{
  "d_mlp": 1344,
  "norm_place": "pre",
  "init_std_qkv": 0.0166,
  "init_std_up": 0.0166,
  "optimizer": "muon_variant",
  "doc_mask": false
}
MLP neurons of a small language model. Each row is named by its layer, matrix (gate and up: input weights; down: output weights) and neuron, and shows model dimensions 240-367. Each number is 128 + 32 x the weight over its row's rms, rounded and kept within 0 to 255. Numbers have three digits each. A neuron's up and down rows have the sign that makes its largest values positive.
After each neuron's rows, "fires after" lists the tokens most often just before its 100 highest values on Wikipedia text that the model never trained on.

L2.gate289:099099161078172114099074125144139178156092104139165131100090101060112133147149146132127100123114143148154129082095121186161113138127143127087122170122107128182118074076138179158099091203152130151139085121089111159158118187138082094105068153128071120115106094143122158100124137126172194157116105132065124146149165153161152152100093172104087111139171107097122125123148111148152134079144
L2.up289:138128153132202117125050126104123132103109119110165180100088098124164152104151094131115089127112099149153131132128099193073123130161160147084081178142109136207117124093119176161152053203111108206123088120096089162119111170092107156136085147167076129113104126105175136102078141096079169158151095098096107121149102087187184126073082140088160126152186107047137127116150144148175118114163
L2.down289:122104149210088147178210120111104116136081162105082129126083148152107145128135178111131092175120144185177064110126155174137151161127083071078122109129131093075133151191172102096104167141155093114124174158105112127136124134158192161111109088160130213159089128102113101140127131127066058103143073057084128135062164106131088157121194112157145136103155166128110170132156142143076140132127
fires after: " in", " to", " and", "s", "In"

L2.gate618:159103103077105086193145106147132065171102176144167128126142107140117077152141127130119165184095072107138090112105094110112117113107132149205163095152129129138136113124082134170100155109128171127094099154127124148123157120153038133161133119115049155134134081117109173118110122097144041140122233182174137142145135175131120105058073134116122077120079130130114144157091157167111185126172
L2.up618:141106051040097119154095124109152109092133174147158143121241117149156077132103115172123107154094152112178086107160098141100063150163172195142135155108124168111109138105127181136140181194162079111169088165145133121079073079115064122157133114168032128088114098171144131137081097104195146127115162155109181067064163098098110138060111164096110053157182103114139126107108106140143171168141
L2.down618:161124081112114102140092179137086132166152158104161155139149111076092073181066152129157173110144142167202127153098149100109122143149124085186133102139150155103091165108092134166141107099154129121164090132086079055133151072159014119097121182128167142164139112082116129097086075134189084116102168171118157089133093158136140084077179104140131108167110092155090127086156144137045141133143
fires after: " the", "-"

L2.gate767:135131153193176110179100106129118123150107088105128093085143116104151188157133112081060088080150175066135115118203108130161099047187182168134061115104110107112152158134150140133101088118153142193103127126109194111195108089153084120204116120153145100138125126137183121119132125074159106142153106108208158080102101068152109048168122129097180098091140122158106088148167187137133124103158
L2.up767:139194057111138095154072131095178140153107167161196151080194178093138101155118145120123100117051099142117149063131179094129195136172121167130131150147138118127111117132120095066129137167203087114142127130108050213127131146118091131130132109115118178134149125119168171062133169153153099128135063174164077140088202186110139125154137130161070129141148141127143111149160144119080168129096
L2.down767:139146126128134066096181055133155127185146120167129126105201161129136109109120114076123157093099134123077119185118112198110139133149135139128092104095148077112130087103130124098171154127139174069077130101130114167123096092161096101148131082163110122114117154154171105058155159143160126190094106123172095103123116160126109187207133082166142100144091128110119146146080135098095097066120
fires after: " the", " a", " P"

L2.gate777:070100167115111152160128184142106074188157131153125186192197123116112068160129100058151131143074181118168135089162149124112139153117098130142141147126085175089061103102186172043079083162209132142148127136139124137084110146166111108202084175131121131063088094112099076172111099147203085130079112175115142070079164119045111167126168157094133125144106143122137139176086167134164150113157
L2.up777:101116172155138149170175139137055102109138093116102128130165132108168127110102152085140110120131076131168136182129137112125164200175108090139104112066127136112090161170087179125131112149149088131079144165132137130100131107109100121153161096159131131169123147135122062097111059127130119112127191187079113088141086124066129097123131151136117151160135165155214096175162148148132138117104
L2.down777:039154088158144102146113157096110157069112146164109120164047115075144152182085116098191138157114129055093155156102166069155095109133102127167128145098144120135159151214145193169080118102116151122107127122109120106109101154096105140140129133152130134119146107071076100106138110093156165153114160137113162083082114148166196075191057139162106169134104139117151200181161148107162147132056
fires after: " the", " The", " a"

L2.gate874:153138114150141139149142109107141128205106169164174135130117091122075118091047128139112166126147098059063101147111082159144121148134125126141176146133154128122106110145047135133103118148177085078149137180122098097162163103086143095111104086125152180162139154169139092101189141162103123127189123166098103194198157075118124075120173100184111137139107110122071164125139155136172147132150
L2.up874:133155203102177100160111198096055103123117118171121092117146083137100125115133094114108160155069112159157122176099096131139127156148074130146131122125140111107161151165111157165103101120174059155111105138124101098127108130079167088098112140098146128151169131136097052178191171106118096126166082159163192150141164094132133118158153117132125145121136103142133138171160108128153119102139
L2.down874:186163167138182154182160117092113153108154172122160105120113169142150131122147146102059057119125105178111085127100154159116103153132128148105131113108116120130105118096113164131100164072174189134133072129141125184130126082127106083121053108166088094129142142122067120152178108085182135095104136194103163182138089079065145100086157114086118200079149221108148147115131165113124146101120
fires after: " |", " (", " ", " 3"

L2.gate820:135155132160164081109113094045153123159131150152122119156162090126077151089126107138154135165146124138134175133132131150179121134179147098172132125130175140152113123159126158095090161217123121111127109151157160085126106111117159105081117102156091161130107162097156122144153164106119098113150186161142163121044087154162109072065061078099093108150116141100140124126125146172183137107188
L2.up820:119142072145101140089175139181108153127046220135117095088173102141118093187140108112123143167110085141102178124087125108179107130117122142163113200089129119124133078169140136050196130119119100145112156137151165148100109114111114174120146144143130093095149220060144171150155166181077155109205151126100156091138180194173120079127188104121165127086114147188095122126137237128139176132136
L2.down820:176125109140115100098131106080137125182137129140154153075125194142081145127208162152091135124167111110129120102136154098167143153192108130141122047166158063151118190095132119186065104126126130122101141044127133140155041103185125098146150116134114116122099143137152172133136130065111118164106119165122144148149117160113124061156104136141139093118158134092127090121156067114119079121125
fires after: ",", " |", "),", ";"

L2.gate7:104152184056145164200101114141160162139129133141132120083138112128162160090117066102121110106099135086163169058172114096152109119184099148110101132124080123105094084107129136085155099121160168096138105104155166129132077107167100153145129176120149052092116133110104133123155091116153174096133153153145141081085141134057183150157149167086073151140160108085082156108080149125163186169118
L2.up7:137162102095132144153189150118096103172136177165124121172123155110155130089176129114099154035155094085118143134090127134114165109142165131119077133119117130122127137119126114110131096117145123099134140067119126128129108096135104106146107160140104170058142127161163115119104079135091137119079094147099102132161121135180134154107169130138152195135149092219180099185114107140132122111173
L2.down7:155116098112136087138095138127100095137139101169138119145147165084139086136116157118102141126100177059150149124065147134172084039145142157123079110203127119073103113139039139114130110124145143134146109114112117126084099098134104129104083112087155137192111113144157148125168174134055103154131128112152128208112092159140139125181193077155176208162134130111134134140102116134139139073173
fires after: " the", " in", " The"

L2.gate1026:150200157131151099112129147133123166104158158116095089119108162094087139193124173075152109123131171084111186079084070105143134146142086117153136170061184140157097144128142136175117055147151171114107068170131142139153106124158159222117166127140098163156085134071146111132136135090153115180163089093123062142160108131146176144169119154142089092117149110094134148139123142184122093170117
L2.up1026:106069131167141123103171188085118138132110044120093126158124155126117153086162149094100137096086118147132130098144106069135117127069175151152172114073112121112070117139101116117130162052184095084100104116180080109174146134166107099102131093099143128132121130209151182151095101136159134103078137119187114114103156093152156148086133116090071106185092115152104143143108124104143091127096
L2.down1026:095094117128112141112134160110140105132193091068199156133147198093174122120136096165135143076125120117145103128181162091161134109060179078200124109135137139139154057189141101178116119128084132161197118155178109127142131055129124151141136073150143132047094068160151090119105175177152119143130122137104127105111203070087089107142060103110098148101170107107124158119120142114106142138125
fires after: ".", " ", "-", " 1", "+", " 3."

L2.gate228:123090143118111134130115128104105156113136138128179127143085149131157107159131109101184129122117120113175158098109107149132149096164114128139155152143088130166129077116109114117141212156123126128120138162118130108130100181143181162111160142156115047148120109118139097116103168168116130113074134177158164108090152166119096139079162167151114161123155103135134150165065144102149133133109
L2.up228:111131138132128099133103117151167114156114130055151175138173125091159140121100135104090156079129058131187149119112170115089129083087163123131121148114125181121166150101133122159191151158161142170209133081200102118190093108062124117127087119136107073150124102163157143128110187147116145132164163100104108135135126202167127169122135133132122148144144045109072163121116059110132148150069
L2.down228:161121164183123130174114104090199095187112124054123151127130098187187113151133122082111197084160054137168135079115142192107095140137046099108155095098091148144144117135178162096143132140163159114206162146112100157151142133106069092072128180177089125100168110129119131177133147080143108166104187157118097118137171098141122144099137131116154168099045099162145115165079073135141173145113
fires after: " was", " is", " were", "-"

L5.gate413:101136135158145146101054134112095135134111094200146127121089112105086136129143137197078089092078147108101137075091177114101078150137105137088146193141128104166132148128102114149143098129117183119119112120182099124108111180067055143079127120127094117108086146048181084154095127113124127106123124136134169122140166138162154167149127131143110091144059085106122044105088124157128182145163
L5.up413:068104190086059098110120129136156089127080084154158106161109188138137117114078164083169147166253116137146118129159180126110148133124126090146148152168065124118128109141152145139100112133141117127113115114122111104113091114097113103127119147162130156169105116078168162099164156132118124156094115083108093120103113111113148141134171110177146082090098115093136080089149105143201193111147
L5.down413:061137113142082185091143157152089127157139166155144129105116138157118030071159150128149156194135113187151163119176110120166177087149091123139178107177063106123137124145078131109177126143089117122072088162140123111150115081108106083140144198155102128108082128089182074116133076114157140144141104122087152150167092104158152058130121117127143036078093119069091098115054137125133103084118
fires after: " the", " The", "The", "s"

L5.gate796:120113088123058095134149138145148161124113140161106143149255135181097187123169112095141133112130069114122084128185122171164114130107102139100124138132048119119081109138182094059072094128155125179131121093122123081131188180141069164086086108163093132123126184095120095148123114151190126124066092150139061130088174116098111201113122098162108127098129141150167089092176126165145117091090
L5.up796:190108143061039166137110116157125149150095123137106173091134115146134129098122095093226106109147055099097128137165106146157182143085160118083111075130100151107179148057170143080111134148148066126103106071160127122177137142154144141075097104141120154126154100131160089173111113079176115104175116147087033119121130071138090116090117161178104119087132138128097159071204083159101198167178
L5.down796:134090128200137136175145082114107122161028108158162110178125115190134095121136137120111185128144086196074104168110131158137128151132216199071092131147088088122126128149135156124137140118136148130130140108138145138168139098131102166125126114131095133150158139118123150120057124098110119102216169132081093217160059134089076152119159056084118170164084113223132098108092126122166106109132
fires after: " the", " in", " a", " In"

L2.gate60:114152126193167181139111145231105098190148083140104099168146082186132159154106115109114141170112106148142084049173126059146135130176128117160144137137131128071118091106200087070171144178147098087107132082118109105117089103161149099208099110142087121137112103118124088150139024115199157120123125194167078064094183132077166108132113125077115077117125079136078152160132147130138157141160
L2.up60:138157125192151141128135126181112008115052126137156078124163076133063176171149095079102131159125113102173089098195143105156094134112066086135145131151085131152086098146148127102111088132134138089149108129103152117118085166163115111123079144140111139081152152124095130203172126053126092159106145131136123065095149125115147091114082160063122094129128129080137131150106133100130142083085
L2.down60:135101106153159089099116160121132187134143115106117121152167178146137122132097127207129168065110137255113132145099085103109148119153129147104081155119123158117145185072157169152102134146131111076139109147135136134143120145114154150143149097109119125112132136155126161117089132143132166183145136113138174231109135097133087146106146052118120110159114112114145119151175115149083095178127
fires after: "-", " the", " a", " an"

L2.gate418:169090138167084198116164181163112126176126096144137149165110077107117164133117103104169160192146059130174217164135138173157155173106133079128188087133113096088183141135129171158150128100164137178054113130104154076135166190121133134108121083095064112114114109103093103083094158161147113136083149154173150178159095137049115142085107130088157111116124139182154126123125101122110145071188
L2.up418:157093142187163127122133172128094088158108193127126109137145134141125130130134185147141101145142111147059110090120088116090132049118173110082112156087178152125115081146128139092130106138088134097111184112145091167141139141144149105115152066159131132111131141136128113098109112170177169115179068169129154132120175082219116057117091167218108126090168123117133146086133198163115195113143
L2.down418:106108089077130170164156146085079152124137091155185083191134124171146128114116070094151148176171131110189182218119126141156149056151196159059153101124093082130132125166113147144060140123189094117117128117155162145073140124158119107106162129127090074169188108141144053101141145095095098091090137172157144116159136115132191105064082147107137111093088163132222175114169130161100120121131
fires after: "\n", "==", " \"", " (", " "

L5.gate769:096112111144102194187159116128119095158169160144128191133144059157098124171178138098132102088067110114149105166129140131136113138141073122125127186140090101080148153102135150115082116164131122102172123134132092150121137106127084141120097060153166111131092113138141141066128109144165182181165138125087155136123135119080087131134119137167055167145143124120093080123175138095085137123118
L5.up769:108136149119106133139125105103144208085096131154192122114097144146096139106112170111197133110086126146115133124137110115115166146062101107081119111097124162126113115135069158103096109122136063093153094178117125139118138111101151132051184177153105105128113165119146144118108150124182113106100072143108150160084118093143119110120102147163129130052179098065121151115108128140088118093200
L5.down769:086165200138172159231135152152127180050083131175135128166093044107061117127115150142121135109145121205100175181176126144069098162118143136163144089163124109108113109102104152156092135086064083104145099113096185110133170121085148150153230108113119122078147105110158113105125129206162132120090070149135116127086169085083089124181121165118122118155161154132157162089107080062108200165133
fires after: " the", " a", " |", " 3"

L5.gate681:161142177083125120166078157162114134073142107151080176136133086109114137153168093080139079153108098129122133103104111151161097125195102211163193170109121154166096119083193079100172128106094104104120121136090188119060136115126104138205155166188128130169099107122109115112090154135126169148091144154229094112067132154140198104086143152093117142137108191147113078136163130112096157132115
L5.up681:152135184095109171180092069096140134127160152197070110109116083114093122106106085054102104107147161178127127069138141085058126112168111131132093146146108095151171161154131138076206124127137147147114060140148081119098136154147117139094126131114124085134125104153117074149055041133152158150111208145122144078096108099178158117142124133126149082135155076127143190078138147149122126106115
L5.down681:132158081137122139134127136086155167202106126149086126093107153183084159087161141133167092139159093124206110183097138114129110095126093113151100147179142135148139126092139115157062156174115103124138155105153152166112129196105085101154149109131134096160123143101127133157119129130100109111144126179087132172123137127143092159165105126083178105121120124084119097145174150159132105091184
fires after: " the", " a", " of", " by"

L2.gate677:138186096126145119155106153176121074141124136167092145122145188095151138197098144148084114174059108092130067124161118096135157173067069127142125215131161095113139131142127095141154135095160148083165098109125107153146106118091086164098150084201126137098121142165098095117133154134145152115111092184133111101094183175140100136126155143082126117138084137082110122127140117105179122109134
L2.up677:137121135121070114159171106179116163153140113132119197154158110162154133190164155168097132153091104113151144136142125118152139130066135116078091115159122107142205130139087139040142184127148109125125097058108109168144141094147180188170120123127091149100150192148116116130096143125123111168126178100103085091143110128101142136112115140105129176120159151082062186104189065108181122173131
L2.down677:103118086111127155120122090143127180173176139140131103076105096113095081101096136116086082161117117112138141112130148115142127117047123096095099167131117090095165116146098089091120219124093167087111118099175042154145138146077168139133143110106114192142157135066100130148128116160140111155107086146125144121145043103132120120122144142146078121149122109073166120175091070114161142070089
fires after: " his", " the", "s", " a", " her"

L2.gate751:128109143095168150149126165050149162131146102202126100149138095111150129092116106091097110167095162104125119061166105116105157189142130060122110082142097106109172174095085134145095154095123138091110138150079123151106112133109079139107063116138139064108077116097181104098159091089115144102127120132164118171113133161126079132100113178169038140109167137135180170096157129101157180175236
L2.up751:088099101090151166092107126178114131194148137105045116169120152130141113129167136099136076201108134092108154111089135128122090104118104097117148142197091138115132128108085103136127086165133117045153148106183100129121101138169127160143131114139165118081181081116180164139185131107095141146174127199108118167141110099116124153126168195126139134156111099209163089100082084133156060162118
L2.down751:054092109104143135128102200097184128088091206142104101141189107125135093168136121109109172121149143182105135170156130143089119105155120084162150116158089144148143139108079153150140113040142089153114115100119173149070069085108130188151137135120124104143124055132104176098178079140094110115149118124180165146129143152118184138119103154145100080111175177137213130111144102094084103080111
fires after: " the", " The", "The", ".", " as", " that"

L6.gate1158:156117096113104144142125163124104054070178142161155134074142206104131134132133147106131122131154152122107106113205086110118113134112145157171174109087127106146162105139157109148149109120128080124160129065149147123127216174122100105145141117072181148166102182177096110111173106090142119097069129159182107078087197151134107111123138171100159089193151105133108129184100188140097133124119
L6.up1158:110084102101134141139107112086121107068103162161149158149121142106163124116116206206114163131142085118106132192185144136146138060134175126142134101075119105148159114134117128159127078117130195110118076122127147143084161107123103130101112179180136084154130205148140132157103117097165133080113126105166131125074128128152071130130102178075135144142116157107119200153144148117108156143072
L6.down1158:121156123170116098146086087108140119103111114180117122155141158121053101111115168187171147107166114164069081244148160165138180156092071113100158147104090122123160154086109126094110186101092133157110114173101164105030170116171057115159127156147163115151128117066127137147132143112133164155121158140131162148146082083170135166150116135127131156221170117119058181103098154140151126150073
fires after: " Al", ".", " al", "ed", "Al", "\n"

L2.gate991:118125164148106091084138149116158112142210128117106122124106130104137153166173146120132134098152166104175091116182127106142154174126125104168156132146075172151169150106167141076110113145110095092070137105126095042148122132192171109162159184181169147102112138075164141135130151097106103124126136117145157114103153127096222141134112147159066150152111138098100156131132131132138149156089
L2.up991:129111154198133120103098109084151104174105129167150111137137130125147150128124139088080083057077154108159132080117151076175111152187097135108072074153119197167135165167133141116085135165149104092088098103168086110137100155162109165176182125167133104142132145140153106108155179158139054144117138144093083115104179109091157120145076132144092179116174127140123104099120136135094130133073
L2.down991:111166114193091074076104148137104168125140170140069155081102104102112154196198048121095162159158117255084150146133184167096112128102166123119148119123105128080115184113130142069162132082138105184205122108127121086155112116157151117126129137121147127182072125049100145108092108107131120201187150154149186146070169133102145154153130148098071193130136086102118104141109137144134089133106
fires after: " the", " a", " The", " an", "The"

L6.gate308:132177149191116100118106156175115150134191097142144105136093109099085152095115143095116188061087125130136154129167111133115085162115093143090140178145074127194086164130150168112104090117116104062101191068123145162122066144103097144124108169160151125128126132115144111202135140155108169135083123081143120086157141122102148112113137154086117122110101136105099148147159128116121103128184
L6.up308:155137101141145084130153126093138021143077054117121118140163088200074125091131123066103155121178104136149166076159135115094087092164095156088142132116106154145131131144128148103120191180122104113134118151139156134131099088117128085156153156131146095149095151086066138143177086105123109134140087089177174137116141097140135074148169175056114079154104091122143117114146149129179135120100
L6.down308:144131138089117155100086133137100147147069122147168095139128095119101177142100133057155153125151129204131137083121147094104161120146154152147144135157215119123161168144125115099166104152116115102127134096120120129127100099095201215125172110178160163136095091094116158141149131127103120124124158145179138152142067163152127184133190117145168129080170119195065181097150106095154143184153
fires after: " the", " a", " its", " The", " his"

L2.gate1043:121083122104118149134109093130162173134082165122083171110126120121094195179138138085140142073140148123152117064204123134131091161117150138168188128162110104134145050142141143166130106152150166176075103144136157084112127125123087096155127152168121080138122170165074089115147133157116136079202111162079092165170132129131172145103132132186153160109158093147112142156100196153105163108098
L2.up1043:150151179109159142116152101117103108131159113140130106105138067112032122112134143112160092137107148128121165098137203095094151068139116093096127115148143120094107102109146092148141093123099114182166119123079134126166079061089141102162125134160169137126130171131150130109179112112109117118201073131074124146143158137174100196168138170138121154148131136140126111106131095094086115149131
L2.down1043:091133121063082144154139110126097163095136145117107095171104107132117129151115140107174155114174185057173112073170098084115121108118068095132192066096118128202080141180167120130088035129086080114088114106186092097197137134171092129124171129127142077162113116121105143118113105162080084143113137129108087118141077122179129160158086165147143144099129114130121157136094131088104111094141
fires after: "\n", " ", " was"

L2.gate732:143112111101156074141124139098144196099175144107104132115100130086110076120127089104091121159172129145130159112092139162090097110128134140116157127156069141142188143193148154145090145170119097117203119098127102107102133160098132097070110127134134149123081156116115094099168171101133119170165142166135143135080138145112170192118147150095093134134159112189109175125157135124119223156100
L2.up732:086141162125165144112135081156192083196181160139113153063074107127154105098146062087115141155132088159148185130121127143071130189073125166134146163077154131141156183147072172104108112123179058185158132063085130161151158147102102175126133127120043143090063123139106077108118102139143093114167112168081091102081204125147138090130133149171103136186190095095140173107117091157168156145105
L2.down732:141176133126147128150131105157123100137131102170163124089112201072142078136138110165131114150094098149075135125090117160044139114117163079122185112117203148137172100167129165131128117141139069179121142131067175123125010135132126149153176154115077151153107098128153172110177100125142178127109146201109137149079158104160218073120128139179109131160143107107178120113133101185159153152077
fires after: " (", "\n", "-", " \"", "|", " |"

L2.gate709:133132105167122137054152094159059120125128158161146165147113133131217089183158187109192129112132117132136189075208103082178134175119161149135107127164175199117137130128107178058097139100144121134121174141122127067170127203167093191188126136145109125119146102149121092142129088077166144107138107153119099158119117134122144151096119151124096059130115091138095147125125127170121137133196
L2.up709:120116140141126112083039131162094143136129133146192190117150135137122130178135135127149104094193109153098154149158172097123208181055157105083097130108144205119139159109123137096125117138132120140110149134171152143215122199118138164152082123088141124157163169111166119134123100152146072166108186136136184176113097185149118138135095156119152098135118114126050178138174125143143170102164
L2.down709:153118116186120113114101187142137144116095109185174166121103150107141115121093099153124137142126169213130129099107186111141087134117137132148129122076126126169130239145118164086160076126172153172151126095071121103151191092102101105104100130095149166095163151103129108088100129137125095118172152173118086166106110193128180082101137108102120133165068072135140114124204128042160106113058
fires after: " the", " a", " The", " her", " all", " his"

L2.gate1182:144135131173166075107163173131179122129067171131075130103157093142079114157125171124114079175098171133119093106138122095133106139128096126124124105095120111143121143098111086153083112141154139170051127142155123156180118124112166147121171138152113158132144096108149113108113052143143108081181142116122077179105131177130138139130098105122070147128145138140185116129150143141102071114087
L2.up1182:106082132053130121111145122058121175066116111156078172156158132095175161194102140108106111119073136098121182098124144156160135138173128064134103110134137166137144166101107151100104111098149078157144102105198103219056125117111134144119144141148137116098138150134111136143111175150100156083146114135175119125082123163092117106106119128100094126118131114113124129149100123159116119203209
L2.down1182:052125111155149235174148136121133183107094090098134169130106205087135108163188129160107113132177118117146171179139193142137152081145157173132180154171152197125154147139150120149164124101110097090111107156118131094109150092140138117146090063142100143161105172143092172102205172103095134151104120117159113096135078054110154132140184141137160054142119085108129171134120056141163105104106
fires after: "-", "+", " O", "–", " Cre", "."

L2.gate428:173133137126127083157093197156123157160149122114117126158172125128109139115140120084161085099151135133112161150085138110145117141120077080100129145121137145038138134165142153106117119134174102126192132105126102123124181141142142118103084178082144105131124124131133143136118168107080084126076111135131144099108180192157136183133113100128062080104142106125099146176112156059150225094088
L2.up428:141088164128100163103130162102111145171151134102105116155131121110143181132170134161115014126124138134133139161125064152132125124124097127127146112110125200075130138094104100069162128166140168147160126119176067129146135113098086087085139163105161096075143128128104111154143139075076133097121176164073145087190177104099136161155179138101092116104155079153143120119092078115159175142094
L2.down428:087106151122135134104132124117152125121122148148186096175114138167149116089159089083118056084155139190120171135194068121164164223149123097168151200098144129160089160130142199146094144171100160128116111062154118162128113099167130114095131225122149122112136116171145071161192138093097098097132147135075144121168172109076119127095112156103167108118142127118089079114129071111122140103129
fires after: " the", " (", " and", "-", " to", " continues"

L2.gate1014:146120121168176142125087144118117098140128150095139121112188137161166136129115094134163195125121066156125143121099120095132144123161134120125147078112049076153144101091135078119113174130033123186071070119084156077159121150120080155143170119202089086153156155103089165122136151156113157131152150120108111120179170146179166158158168090114081127136117125171048088117199121131072127135085
L2.up1014:153137129131096188168116172101136113164124164084123164166129133195071117119086116135140146085153136109131122117146175118174125123146122181170128102116108130086117154151130098153124117123122124087095174144144123133082088092123124147151104121101151166176135113228126092065151136123165097186154089171134148139101143143162143167105193152106078155133089106148075101155160106112106109200130
L2.down1014:130118162152149175107144159113160113156105096048089159063150140122138092169097107146121137143093081220097161135130115104100134179137166125121112077100122096138141100093117108126115146132102123092061153135109097111174115044131050110135097119130117122124147132123085147128081095089136122118111125120076103141147140170182094165131116099095145075114087166135095123081157079165117149200089
fires after: " |", " ", " Al", "val"

L2.gate904:120143140124121100117139172108150140164081111152145162135130120187176157141111097114077163089085162114080166142141172168143175151099107172116130144103142103157149129142158179133139131112133110136221159150149097109102106137126144098119175141097099134106106143111189114097080117150160171111176133121153191143121188087118073095092076170178100131120146103151102162117114153141149141104084
L2.up904:128083156142123132146162139131136166190118107107192155113136151109123116131141187126142077074070151169096154113146096171124094102171168165096183152066111113153165131119116132130118095148113126167148146152116083095079148134192192086070131142124109114097108086153180054152161098110120093127143150137142153171182126202139135122138130120155062174117123125202153163035121084139097120065086
L2.down904:120099055122130124117192064129138116112087086099133029200157089224168119066139137083090108128106143131137145091109120126089164085087161125112147087122167158116115123080132146115127105164161133092157101151140130083174105143109106109149166188170114106097152122170117079188120057056115146188137125085048120126142142129074114122165132133144100083140196093162137206091162091168146125163122
fires after: "-", ".", "F", " \"", " (", " "

L5.gate1244:121150108137176125100110127156104116062136144128150087146166180081110179118137146153140142188107144098143124068165097098122162132153113159177141095159148132148106134165126148145141148132115171119134120170069119112135160101128187126147154096121144116068124116172071166147184105103123128091106224129130173143116063112108119104109131113159162178088126156178091134124095169176175149118131
L5.up1244:125084127179101144109203117089161085161144103115139118063136087212125110139151099147145138158124140133091152090127143185177088118184153128168111151138170164215172174129148097151145147107118150142073103143107144154132120194114111143146167125158119113061143153150123158151130119145203153067097120145093105136122128109159168103070176076166170085077111099088135108076150183145117104098094
L5.down1244:075114126061121153136173144094115162209159124108102162109161131090133035129187169108132071188161060182095131175115168116148114143159093120083117108090136049152158063138101152146131164110147093136143158132112154146136132116074158103096078092129105165132127104074120139104133147115090189199122101133151114167141076159077164099054090161086157124161126071115136128084132116082121110227140
fires after: " |", ";"

L2.gate735:160169156148116172111149173155173160084163114183135144142125115187109114156135115155120178138139108123080123127183068068088131126118107093117173124099133095087059101109102119098162072140109094149151111185112110163165110091107059171148114117124161119105085160151140115105098140180170121130097159091148119097097133095108091149194138097180104081141121114132071163184125120118104102114154
L2.up735:143128094118107142131155154147142192152104161181167132171067099134200150152160150127173130075095124143132103085155156121119174134092097081136117102135144035087086121140160156135179115135090067132146119125110062117154083114126074143082156092196160141088077127091099090156140125143159118128149089103161130116131110126106112158160150146167164104145044056086103075128157121118127129140167
L2.down735:120116141110149107131182104054181104113073147174076124130094136163130145173151141148136160070133172138165132094102169191117186094088073107111106104164140119149170099076129075097152098130114080168122128147154132135133112160115083122141162128159155149126090143072138135152114149099146054104145102116163093113127137174101089082129132116128150166126056113159113078133142096183125170150064
fires after: " the", " a", " his", " due", " The", "The"

L6.gate532:093128134087113167131164127106152128090147131186149126144144141125104120129151177109111119118083112089207153067168093091089054207145167167059124083132133127170142060139161106182115179131156136091101203113148140093104134150177142147123120193070141137145103146091145081107095101137097090118174138125083135126152114185117086150118103164180148140166178114092161094106098131155102152105121
L6.up532:160152123109105181110137164126130146099142095089132177088121196106150146182137201151090124134099100091100101124117147129100035073138147197106184166110133126162075169124121155130125160167124113131093112148169169143130110109133115119114122141134110192140140148119173113142162121105134094114115073121125165118157214120119111173140088102141145142209167070172128102179098171113101197130171
L6.down532:131170116130156088106097170162102087126130176110122126154133158134095138095149191126120163067171143149127139150080129188137098121153181128073132110128131103175167112189195144089141168145131102133114101140079132115152148162127105155113064096125061124141129175120153153131070077120136111147164140202128109105153101205139160148112133120046170155158140051092180143114076132134138125141108
fires after: "-", " Al", " al"

L6.gate961:135172115141123190086111097131161102100203169131191128118090111091138071133084111118124114143108164117132144184123108149128113140093141106082056108121094146134122154173084109104058111110165056136124153132191108120110172104108118127125135145108139093051047069107116108073085122112089115145143099154160139113138143199096083097125114129132044125189071152105123133144116111171090101113091
L6.up961:122117087120120223080146117097135171154129124177136166148130177092160090116140105113159088153066202119111133098162160167106077162139183170074102153035066089133108059124174090135165124109137109107108104129126071168131180141161132153103156145186128091089059126091153122125125115096160135085120113102083120091134120116125112113089149135150070129154082195120055115149106125120157092091135
L6.down961:138057154106160140120149120151148102167125106093110158069063139126123124131118158084129099018137142104138149068087102100166131138074145139148103105088138143158082109143105155139166185155143114172167224136100130114160211156096160129106098157123103093087086154140133067098139124098092135104164136179122169104155115130109081099114127101105163120190086108162216143138095119146069084090142
fires after: "ig", " Jo", "-", " Mel", "ita", "lag"

L2.gate1259:086176152133107178105133171135141077120125111144121068137142148178131146100098047133078161155167112107157181145153170124195094088208112083078136142126088081126096094128101044149163118162140161065102179158118157078110200130162144103124100105077148103151120097140117053115112119153118088125178121114120154158093101055149102145154117144149108100112137141195110131160135113116165192141174
L2.up1259:104136046118122122097148155150116148121106203195161133188111119107116142109132097101148117131096161116178142140175126157117118145154148107088151129108156100049153215142180110094141146082190167141147122165097133071122161149119187089124141170094164154116176185122093157148136140075120119119099091142111116102110085123189152124122134139131127138116125129142178121081115131176105176103084
L2.down1259:101105152109099116135064142125187126120165169139138197117153097131124087144111092077183155142099111132140068093069124177062127168171085134118106053171113143068084111110163107069087142103150089106118108155052116126144116087160106070135096157109139189149150106092146122118154150115086119160138182125145131109074126091149154155167158109126089108178086105078162147102125168115151148115092
fires after: " ", "hydro", " the"